python train.py --num_hidden_layers=8 --hidden_size=320 --num_attention_heads=4 --num_key_value_heads=2 --head_dim=64 --intermediate_size=832 --vocab_size=16384 --hidden_act="swiglu" --norm="rmsnorm" --norm_place="pre" --norm_eps=1e-05 --positions="rope" --rope_theta=500000.0 --rope_fraction=1.0 --qk_norm=false --attn_scale=0.125 --bias="none" --tie_word_embeddings=false --parallel_block=false --init="normal" --init_std_qkv=0.0319 --init_std_o=0.0396 --init_std_up=0.0456 --init_std_down=0.0456 --optimizer="muon_hyperball" --learning_rate=0.0102 --lr_mult_qkv=0.5 --lr_mult_up=0.901 --beta1=0.95 --lr_head=0.00541 --max_grad_norm=0.5 --warmup_steps=200 --schedule="wsd" --decay_fraction=1.0 --decay_shape="linear" --final_lr_fraction=0.1 --batch_tokens=[65536, 131072, 196608] --max_seq_len=1024 --doc_mask=false --train_tokens=564600000 --max_steps=4600 --dataset="wikipedia_en"
MLP neurons of a small language model. Each row is named by its layer, matrix (gate and up: input weights; down: output weights) and neuron, and shows model dimensions 96-223. Each number is 128 + 24 x the weight over its row's rms, rounded and kept within 0 to 255. Numbers have three digits each. A neuron's up and down rows have the sign that makes its largest values positive.
Before each neuron's rows, "fires on" lists the tokens most often at its 100 highest values on Wikipedia text that the model never trained on.

fires on: " is", " the", " ", " are", " was"
L5.gate213:114126130133110112108114143122151121082093116148116116171140143105118095135108127182098140130153154107138142123119147156155159143134112118136108097138129129114147112135079122151168130120181132067115106162149121131117136106150134119130113135146133121118178131131110132137134115061129104115144134125139105103096058147064133146113072137145117151132166115181126134088146091136139113107108
L5.up213:079122134121128106126157137124141111108100182135123141133119128154105155115164128135132123114174136127108060101127110160122112139125080135154154188136051124092100099145115121127131105152153124132139144104159130122115146105129118166168123090145140134087129147117129110142195144130138148131133135119159126090148143106149132154090142100132118101116168105127078128196121119119119186145125
L5.down213:105119137121116142112141111090160056108119137143141083127155157115112153185096115128128131153105118096090111138114145103160178117123128144145132142148133144098098134182139130144163115139104133112165171130139143105147123129101118180130144141156113107162156177152138138093120111101118147134142184138115099158152142119126082163119098137133102135127127132117135151112141111147148145048132

fires on: " the", " and"
L5.gate603:141110140134170116125138127116113091148160098106092138145092172112152140121132114126154134125121093130138116143095129147108109129107154125120128123117128086117022134110101126142165141128153070124135180126102151142128147140139136098149149144201144145100116159145147143132084144123123155100146133135162144109133100128139154141098117137122133142126178131119123102124132109120108126106128
L5.up603:164145119120155139126113136085139099103147133084088139131109112078102091129181076112141148111099144148131147101138144119095083103142115142097105166144136125162069142104169100146162135132135123147153138156169121154127163108116155087132134134103131157109096155139116152141110113064124115077124107110123075097121090142115139136145118156122115089151174145152111132132140121095137107127123
L5.down603:150129134133168106122157117093173115124132138110144144142077083083100175170191129101131127133109096147129130097121106162127099114093092118126149144097105099143096126108148171125117159143111116137192145150146082179103131147143143117106136182097148087139115191145137128112114130099155132108158103122101143129116104122128122143126104156162140152111131129149128103134105112148141131129156

fires on: ","
L5.gate614:122131144108127089126153189092141152187120109128103114180080185113125130147108097134131152121153106109151123128117114169125106110124127124085094126127134124117123096116149077135166121166174106118106128113140091129161120150110098125112126143107132101099164096068132152086109105103108161140084166125176099124159117140132128102122109102118134134158138144128120107154128141100121140133143
L5.up614:119105112124131124161143151138130106119171080138096126103160122137175142108100122170188122130159123141131176115135154143148113114143160131125175153140117145122144122131146150122142105115098134109129162129114161121158108120157121134074189158120132148127126087178118120115088158147120143120130135104100120129136135110112141158120093092133079097130117116100121129115119146160112120158111
L5.down614:146156100128106119093115142139144173126159156098133126084136116163142134137113155182101118175076107101112137132158127113123104149108149173119163104115177078137136137113112156090137144155096134118134142125068143141139128164120120161121126123139099119135093160121129113186100151130138115144117118140136147132147170141104149145149154123106087146128111121170117147087128141141167113068178

fires on: " M"
L5.gate522:104121115134109175139115122139125123098083116086114101106145115090122137138117120144133123122128129135075108171122131088124182154121087153113141093114131156115099118116186126075152142131085118100156152175169074105073117113127132170134132121122088128104135144126119112141138094124130143124121154153153088110116114142110159150165113076117083128122134155106122129175132126112056133157146
L5.up522:171114124139130147123131115161137105148094138100136127119146133156117124132142171134149146089108086152155106135139122127125145127117086123150117145138077162083136150144134152132114131108074117160155169138119142086137128124121133145105138133136193168131147162131089106119129129138122123144113147065102123092116132130129132102135139154146143136153129115172118150098109118109110177113134
L5.down522:161097133092092148100156139127147150131105133134103101102115114145175164132137133137156111105092126132160139123128107113116162140145120137131087112134109171109160139112114124099124107126097066156149154153134104129129087087113135183134135098123169129140145127149127172129091130137112122137142144149126114097110060161114147106139179141125154144143146135164129119129129094103126141118124

fires on: " in", " at", " to", " out"
L5.gate461:081119107133124102141120150131174138129150165120128122098123145152150136137165110153118102114118109144106130122134139124129130162113152123176112096149134129117111101160132145155156124124141120116138110121069120106155125179147207156158130117163156055164094144164119105124140101141181126141136129164148154166149133112121130120127184145162107103103122125115063144152102142105161126112114
L5.up461:148113136121186108134144138126160137116145154084152135129109111167119159148095102108100109078122111154148138115140171119120157156132125116141127092163190153154107142104098088159117134135089151148136121105116100126132153151102130089102148094139163101125183163172112139120181135135114115181129138105157102112117144115158155100127126129189139105141126128137122103143123135149136124118115
L5.down461:117119100155186106131120151151124152144117120086118108140110122153168096109104120165088142099132164084124153119143119124133141155121142098107165131112146160146171133107117102113110108082108149130058153123119130174133133096100106138104113130149093133106092162147121082141149153166145153170149141159150129097133128122140150127121097125131108136140059135125127116137112187112068095201094

fires on: " |", "A", "s", "|", " a", ":"
L5.gate276:115140084122110097141098155128100104179088116139156078103094116139155106142117158116153180088148169108127091149149150091106083156143151087089137135135123119119163115080156108134135159120154149150144113137109201124127106087107115150152103130140142146130147149149136127164091101114125135096081150212139109142119164111139158117103142150156111127112168156118106139159116157101147155135143
L5.up276:116128126116130125122135126119142119142151154141132129144137112140186135170127134129122144097202131115165098153142123163180154128128108134117093126121109112098156160138164137137136113106141145130128121100093153142119149100139141118074151106139109108177127108134108096149150146131122134131161114165132111130091138133148146102156102124161149124094119175093153168167144148141150164165117
L5.down276:141115142142120127150144132131135146130133119167128167089155137129140138140139147095157107102169138129165121124135129101139127177142112151128153167137117130084146111115109106116128142106142123116090124123102122095143126110152123176116142172137125112172126189121094098120102134114133125165114125161090092133122163101148134136129106135175122151133139140123118135158144122097147100135106

fires on: "\n", "|", "=="
L5.gate246:113137139170117118147125130150170092136158123124119120136097138133111102141134149158093132110104157159110136135096112116132154131118130129122113076160107149113126123097140076119066155177101133129076177126126126111132099104105160124145152109141134147127115152106166146136097129090140136170135134066078145125193137140107160145137137111102130100152120114136050150132116140131128149105111
L5.up246:174104142060091129118098147177144166119070087112131119120171096102159136145138122162148141130139116130133096118094134162129173148166159134149113164116118110100151121109113157128124101110129129113098130123164117095125116156146159125104127142154137123101078128083108183142173075122079145108116094129142177113147103122115111107139108091124141140141160116147111127126109145145162116097151
L5.down246:168151117145137140094176158139133118108102128145130144119120148127120146102075137133111110153161134121097134112122133134160177147152137114169158093106130131148151133097109146099116117144101124142128109114139123104149182149112136161133147121124112144104086130132184141140164148125173101132137126138090123153113123117148124135118140106123119081080113098096172085138139199133130118152112

fires on: " as", " a", " appointed", " of"
L5.gate784:117105095155108127158152147131134119125110137099108123109098129122156149136115142080117132107160120109121097210166165111138119178130152113163117128132108155127147133128135101141127136165101125120171108150154159156102171168123123133150091140141091143098126158146136123112098089123163137071146150131122147128076139161099151107138124131158112099169104120115170105170123128123113126125113
L5.up784:138137099118126158177107136093098122127127142106083094098102141139134116130097109158158156148112113106156120150118113169142142106130134134136125128135170099127120088110139128140147128151134153111103113110153114126115095147166085122124164120156086146122132165100141122160077102120152111093144119104094165118154170142179134085128134147164107111136127129160147150121144153129103145123125
L5.down784:057127101118102120154158140152134136170135126132133126140128115129111126131173150125122129115149155091104125085123158112101116135145089150137122113152137142103147089147104112114152125124145127133139141158139131106103075135122121106157127158109134167119166131123085135189145145146139108109109145155136139133125153140118109115159149122126153156105170110089151143145117115125106131132118

fires on: " and", " but", ";"
L5.gate493:147119111119133169131136112092162121169157096094117131146135162125117172144101090147114152162145115136167172118152141095111126150119108135099102073167149124106115116120119147135124168126115116124165158106117137094081102100139125141114146148190155116089124160132145154126117106110108110156106109116103113150114113151153108133102149111134143115124103150139160095128098130083134096142141
L5.up493:177149136132125133142154100123134143093107111136114100112106082104099104123118200110097138089091152133143137117122171121142062141153080125106107118142142095128117119158124127096147097150117087109134147164131107154125083116119143128122156149139147113101075119169136158145094102173099120132146114135114133107109098117134132125106113071110089161113199176132135091123088112123125127124152
L5.down493:147118119111128137119210144065109105138109117182114177139148136148121094125126126164120097151122085102117115131127143112156103099080149086104118124140122138116144157157088116100110116136162150133114125107147107166143111062083160099135141133119116146141135116155115154136094132120145161132100104142115098127103110109126163160110060145126111132121145124161106070122098143144118180135137

fires on: " not", " or", "t", " and", "'"
L5.gate362:157100132158126105138180109120137101114125113116164131139120146181143147154108136116071153119113169091130114127101152190081091138136118140188160084095117148130165185091102133121141136122104118156122148114193159145146091127136136112121120087139150145123124104103118103146145120124107134146104139085131094129132104104106168132143089129145129113168136123108153141121092146138120140134135
L5.up362:114144125150142139133144115132138115104125135134141140077119158172191158162139147106133090173149124123116094154141160103136076172138159149140115155153145148113099121112132121112096060178132155095163130128146144146085121106144093138151161131114135098130149099135129138142179107138151140171087106122143101124107159112110143138124163120138158109125083099165126087132159129120129089154117
L5.down362:110173116114113139133104159112133116099123095136127135070106114183130107112115112137117127105117135119162152152149181150086148131135146123110145118151065088165145103089098104125124140136132124157101094141176133135142120118148137152077135153126157084147138128152171159110113099104138125157110127129115120165126119179107130105138182109152120091147119146168109113134172125101158116099134

fires on: " |", ":", "0", "′", "–", "5"
L5.gate357:090120156102115122124144139106143136098160121181152132139114086105106104159127123112131102142123114122118176122109118122174137111137099142138139109088135133091165129129131114130153146090125129129134121169174127125176153151119105111117164142156099122092156120126141099062116127130172122159158140156120125188068127115112104159106129168136144157107145203127128157143139125110118080090164
L5.up357:150128144106111124090128168121145143119111104119082084097133093082152137120109149134171063134171129153128123134140145130135177142086154142143108136173079145114130124169101130111125167155122143150163118076113135148119107125109144130119152083155150089112096091145103131178121088126132119147138099177155110174119104165147088141134100137147147142113101125120108130146105121136071130095120
L5.down357:108189111147107122130133151124096121111134139115139101138141157119151134121167138163141103158140082133130156110142109144176156083100138139125138162119138132128147153122140131125122118133140137111114115111141130125108128118104101124120087143189136194123115132134135133132130123157110146141122108150073091113126138159124090146091144173165134163189098133102155078132155137099129138187130

fires on: " A", "A", " a", " An"
L5.gate310:155136123133170050117111147120117141127127132124144169120132168164097140139162146150109107134163167135168122124144132120110103136164115167139145159105161109127133126114134132149108138144148160113098096094124138088140124109155118093138160119144106090157131154162112107133090157115129109125134075170110151142142121119096151151117165152110088108154124119123143111117163101126131119094139
L5.up310:132133085080135107143123093147103134113109097132129124104144165129141125111136171103109132127118127126103132138101096124148089140149163164141132107122139112153131131139147101128130111179126138137138143149157119148141096144134131129139109156088128091090161166134120107115112158109105145116165091140136139168128147098115161140104103147090097118141142133128089116137123151130170145136153
L5.down310:099112084125123055092095123121155127143127135125119121099150140064136116113126157091147094119107125106123101145114145167101060165113110114158156090155096133085138135139112121156112111146158104152155133114119122143067086126162075152141144091119130148073131155113142151137144135100163116131134141136145128122140127139104152128147131174085146141157131116090147135099111122147139133125132

fires on: " in", " for", "8", " |", "7"
L5.gate439:143164156119110172127139097130164131138112140084122121144138101110126125141139108130166155130096157127098156152097145172117119122143121107153108169107115101121164132076110132068072080068147108136131133141098173110125153117099140092142166122138105099110143116131141110154103089115109123106198119142119094136071100108108151178116136125160118144154119138117171129153168081137122147096128
L5.up439:123123088112131139121151130123131151127097147125108157138134104141145142123118114151127133130121105150125113159128133140176114136088131122104150126119145141111144098124127120114127139100115144124135076101100108117151175073136123101102153164103099142148101139156187155134090099123121120111106180107123102095148150121158118103124116142164156144118153150132149153080110129116107099146131
L5.down439:111117163140145146142118132145154140133178201060161151136108164111121098128083122160107128097119079147144112176113133116151144129161104112125136136122141113096133101126134136144091107123117118139143130135140092132177141137139110148125156150111158108149117134150117106130131107138122104151117168113102138136160160133127138121135155144111086161136105114138116134116106138098077128111153

fires on: " |", " as", "|", " Preceded"
L5.gate61:179090106127181141122132135165121113123123127128137110095128133119139106154126120115122122097140167098128144108125113107103112137186097122108078123166126173157079127119153128113174103091144114098121090097109117124108057134139119140094113120155091104126126143062150096144139147146171127103133173154117112118118079087143125114105161130080165122102137103131176147123078113130107135108120
L5.up61:128122139149139096107137124153143154110113129123118142114129144194115145159159122074130152106144154135150112108137090123146113161121157173149119146167104089103125082135141170132128091126120140117110170103115122086110110075124140122129150114155139139136120101118177128092148140132156087105128119162105133178149145125123137121146160164128105129105131152134096121096144099091114119107145
L5.down61:159117096141138126142117168133151109135137137135125143156096139118139146137144127131143099139127139139121111136145086150134081143152152094157142167129158136155158104122113120157158103161131124164119165121131133125119132153154137119132137155145096126132110116128170146110162119119166079155136120134121180120135130153128081085142129110121147120097143136152153117113135162150071097105154

fires on: " ", "\n", " bl", " a"
L5.gate56:139189111143094161109156164121115138137141111136142060115143085145118134143120129122157105136155166086079122121161108153107081148129141122146109118144120119090125143141169137146117114142135142163096148085137120131168111157126126144106122127137111112122150149126144106133156123138149123149096149107124098121144119089133112161146159139139115151147161093154114149129151142172120106097125
L5.up56:120102102135098141127136120122107122127099123112087093186127135100130115111138117171098152088133144116118147094093139095130074175108114153143131131126129140097153112128125154112105127180119151148119135128144120120144107135114143184160145115157143112137152160156135120076127117097130086146145086133152128105127108096138106120128125115097149107138154101199157094102104152186096119115092
L5.down56:138158154164132147131118161137146107114117142138145129144155129084096117143137114113150143099186113125141111140127145104128158137102093125139137149142120085103136126132131101144135121131105104154109113151134112142120093118176121136101135084150124113152156144092177165123091112124138106143111157138128119166157109114159113121113163153167124162155106118136124107144146135163154127083152

fires on: " and", " for", " when", " as", " get"
L5.gate140:111112128143104188144167108135118119110131136133111161104135145163165178136148156115135152159157100124147100122101182120156105127172152124114106137120190159121165120133147164146149149151107159106123144081131116156143126132114160114139133138131124130146110133180145128139127128113145097153148124154123101119134116109136159106127148116142130109103139136126148108103143121128125129114120
L5.up140:178180150145134124093142156133159153155089148111131126108121132138103127091125097147120096165115120125126145147113095090084118108117136140162090157124132135141097125082097114174083101108089128155135100073106135107109110131155120144116114166107145166116147115106153143143153133138161097086104131139123087100132152076126105151108127167117062099129145159178072155170129084120136155166137
L5.down140:135135153135157114112173116126123164118172121083123127120135110121118088148157144121138140098110113141110122086119102137128105103092120117174121124138133103109104121132068149122111163149132124131163044120123121125150115113142130129124115157127184146110107100101121126122085093109142080074119163094136107104091171104131125098119101148143112098138166153115144128123098083133140136155151

fires on: " had", " /", " on", " what", " have"
L5.gate545:136082123165157115111124141119168132151093117086084107117113126099153155096135116119160118136092143112151162139147099114110094136138160111103134107114135129119119127128120055102154160101131126136099113126078153112126139127109211104149166138131113116115143095084118116134133157137159062119127122134105099133118116142120149169110147106107134145165115093102153142124139084110119130127130
L5.up545:165152112085113097130100111181124142152155090133141130113120109112141082075115121085126181108104161104147151146150142134119141167136141144124146113154158139137117064131123088115155165110102164124120119148094154121123171126161129133135143091128152128117161116076109153119150120126112105127103149121123116135146133085137133102114136099150173188134123114102158093140126103117123117151132
L5.down545:187086133126127110123136122155134176075161102112121159109131132089137129133128133117113163130098152094103159151114144164130159170151165151107131149108119162119125091163122105141117164109117143108126150115151129110136152117108139115125137130167115157120129084092161154128135166121152082113133143132158112176095169097108161089149119119149146145130111107093133154158113133094099121103155

fires on: " \"", " one", "\n", ",", " an"
L5.gate558:116123130116119164084161148092133090116066091159125149134089103113111130132125146110106158140104123109106097110132196141132135130145086109129114159121116125139151109128128066117141183121136114121124169142167146091141100120141162170098122157155138103146103109110133127154110121145162162135117127112134159147144130101172096100125123101106157174130120086085156113136099105127136144150151
L5.up558:091164106141156095109125136103107151126135102156140138114145124114157152132102123154131132161108123135114153125136142106108121064155147125105183139105151146145168108092129151133151158143155079117158141131123144131123130140101114111125143133109091100114124152085113139120096132170121081112159125158144156090158143120156120134073109085147125157122170110121130158097084168124140153110103
L5.down558:107144130135135073147136138128109106164146120151133124135166100119108130122105114168202174150139111116148096134097090163134169103141158111135124081178161078152120126122143110128136087116096155150112191092144132098163111172147122155157106110145110150082130131095139155140107140130098130114163138119128082169115145106123120171119137160148162153121145102158119134148128119125145118172126

fires on: " A"
L5.gate195:133106138100118119097112144130146093101139070167132086137144165135120133084125143132157081134146128095116077113136090139095125118121124110148142108127149122115095110145136119130103156149162126132121139105094128110092118130170140118162146188075105121141172111163154119147160119118132143131182129127128134144133113087156115121124154177133149113148109156143094131062143178143108135155140
L5.up195:091106119116155117069159118122129137106168118149163104087147126138157098130092156100126118077155101104135091141133079151157116155134106101128137147122147105121120177131138116130110156167115103113186122149118130065119109133127103091131140124118119140107106156094124160126148130124103138149094157126109093173172159112119140132175162152113163119153125127087082179063109125132105119102120
L5.down195:126143134120091116138148160113126103111101117139161134161128130153144153121146153147132096107150118112151133152111130110104104120134131104176110105118140135114105138091148124186090093151137147143188124136120130142126112167110109092149124149087129146125121100170144124133108175140128127142157109138158102124153112152150147165108094157087183127124105151110082109125129173125121116150116

fires on: "D", "\n", "T", "d", "2"
L5.gate734:120076155114112136138110084087120125128132145054105154130145098130159108151124057147098105042085133114131107116156129164143163099077107153159139135123085129120153121148140111151120172112099122137121133129093134134127109134119087132152177113109135123144156135129131134125119161096152151105116146108159090113124120130106142101165091138115145086122137082146103148115056153113087117153104
L5.up734:125137097117167138091118145168114134158076175099100119078128136113129139104129128165086134143155136137145124105062143139115120118126118119121093146114127119142152173159143106108129172158099139109109148135136119124117130097137131098125118097130145113106143153123179079099128120113122149148130129124142161095124109139092107133097112126102142073171150097084166088150129129105129100118119
L5.down734:104140106112058101096130161144136156160127116114126101146175147118081188100173116111109118163134183110146100136099111116086154123139131119124195131125134158161155179133120140096164170177135164131138155093134113129124150102149125108126107130158114118114099092108133088141128099153130120174142164132124140142169140143142124124105124157145113145130137134138131138115153135160096145098110

fires on: " and", "s", " or", " Yas", "ie"
L5.gate154:144152134121109122125146117116143138125130126113146114154116068117106099118149129133093113132154120102149090180129132091146124113134139090098114128105095139154122155102112161134131095131159140108110130155127135137076098161101136125115133187129160132124145132129135129205110123162132146097153115137099102114149109175120147121115183097138122109126106111159169130149093123112135135090135
L5.up154:115133130118094150127147098090096092119159127106122103115130118139103085127125145170100097159160099124133123170121138133163135122108115150127100151148135137139125094104144096082147144132099107096149111137113165161092147142135162164128127170119108144144141133111157143130150118138111123134110100073063116132153103111131144134078112125103100127123081108164133109135145082090107118141158
L5.down154:157096125109121126126126085154161116098125144136137121102150087140094086133136153120105132147152105076080153110127157131151123110141124125131149143169144183122107112153135148107094127099135115101116145106181109131156093106134116136182144111152118120104138127113146147135121129110139098121119163101168120144081185115104162138124130145163073119138089135120164108132144093125110127138184

fires on: " had", " have", " who", ",", "1"
L5.gate668:076106120144132128113124145144127108115173101095117118110130064152127127094153074127129145149157155111139140132123145149131108158122114135142127134120156106087128124091145096105112142122091166100122098084114150150133077131120157142162126145105068165129106160158087089154129140107180108090116125145126102105171135131130129119104142101138128105134114111103157094095098142103147146103083
L5.up668:102119169136094114128156170143155141105176114132131148144134139155107124105130114096148133137153153146079127149148148098128129176106103152132130115114134126112137099128151069142153134127160151145162147129144146149126130075126168054172110124152114137155082193159103130153110112125090150116135111178112145091112144123147148097083117079094120139125117097107129138126145132129148136113170
L5.down668:159130097119154091155132138122107139149116113125124157102116128161138086125110142150097084172158152159130153115131089128089079139113148095130138137123129133124145102134122165097137097129187119111094141135082126123143148113117153149111172083140130164136146141073146175208152136130100112157117075134145154127111118125152106092146154163171097141128126160148111146128171116127161096104124

fires on: " to", " and"
L5.gate763:123114168135087118112148077120143125097144141109128079118096176110134143202127156161132115125076139161125149124101131124147118164117152112113102135118138084048070141140108118104131157124160088103132148138123126138141158126134112123111144149109142114119091150127112087114132104127132162084099105150147125143126091106142147087155113125109097082160127112159137141105149105125114053124149
L5.up763:125137162164134130103160103098178114120136121148162155153124146099132144150135144130135124119122141136135161126136154123133109134151186152141106094114132139140118109129118128102110121110170085145098133147122117120144118137118106074122153166145136093097119117125106136092118087147122127109131119123124100099119144128145132140164123114146109107141126101193163139093107115171116152162119
L5.down763:123124176124145121161178147131158116113150134081134147105127126169123139109139131151102119143130143113137126133149107169106074148128145124102135121107138099137133129141108114118121118076154098125133132118138120118109125109153077103085138117150115116121183062149132147093160093107126151134140116158103158143098138128152169168150085118155143133099144119131114146116126100130092124108141

fires on: " and"
L5.gate537:148128115147124167125167106109163133129150148117149132117078134119161154142133123125117114113131139113141155136150157104130091143096086127177110111108146128084094118138093142085127147125164139085125179066143143116133124105122142081160139150140158158130148083115143129107130099115098081174096138112118090130143119119129164102098120132143133112101142151124127136117093126086127084088172
L5.up537:118138133091159127114165102104128119112124111151131154101148138169153166112135088121100113157141135106168116124141148114117087113119195154135072104103138167145115120144123119140105138104128157129141114098117181116108058152171103107158138120149096133065098126138163173119102130157135119152131139178101092158136135152075131132143113124101138102120123136120113124137085138115141096164162
L5.down537:162152119102170096105178137109099137091125106172112124111138122107145132117094132113102149208120167105125073118123098147133086126126157123110128139136129139132142103160147144150120144118115164081102137117123134116105132118153132126132088135147103091112155109122147155165098077114123122104095156160155083102082148136117166157159079142157131113124135137153142081098137096134133146134172

fires on: " the", "th", "rd", "nd", " Australian"
L5.gate457:153098096134140129102151131122113134128120149145128164128134115041108143124106170089116145122113118165153108123135126125176137152125145124099099146123069156125145191155148142147130110166133107102149149121117165159124154067117124118115142111150121120155162128127147129121151150147138126127152126150111158119079121098126125115136118127108122137092150078091115098139134177102132128095106
L5.up457:168120116123131117152094179159141104109129124109120110118150120117134141133127105122117131105155126119171105151158109120113079126172131142086109131154096107056126101148158105156116176114111114159102096101132130120143139146130119104135172111105129152094129137125153138145142135148113113163128117145151135110112117117134177104118122146151151092088145120118099112119131147146138140150132
L5.down457:124091089130126101142114139125135111155123141168134113116132130114148166144111122143138137138137123151145076120161151167140107137149131140105147157077122103103089190132133123150137154105143146166158108129159129121125164175145170105159158091115145138146135112124142123144177142151138143153133122143112163102116097111153109126131111097152121114082154156146105172116122150111167098111133

fires on: " of", " F", " N", " f", " in"
L5.gate251:119072143164102166156120126137131112130090126133137128129123152105108144116132149106125127092134081068104112152133169137094131155120099156138133091153200095151102160137130128123136137137118107152098134148110144093101127141116138131126099111091140130159152160139110124127133148090140100104093099093158133140114129150095124134139148116112125152100125142092155158139165142151118162113113
L5.up251:088116111093160149092110129125065157141160143108155114089155106138105148085150084131111138093106132168073169106121128103111185125133119128129105077138154106130129127092123138105120182152126104135135144138156122147111137125158137143162124110124127138136140155105121070160135131153151125101112085132117142093100131114114170159171174124115134120151050157077146118151151149136136093126126
L5.down251:081123144111105115128112117138121120075158120092168141133156125160117135140116101151131136139090147114171120146112146176137140113087121085128173135137182117142145161102144131154143118135132159112131087151113150106108093119118139124122140133136149098116092113137121117129132125135067128125118137135089112118158160172108114160117139115156131122181081139087130092138128125153141129108145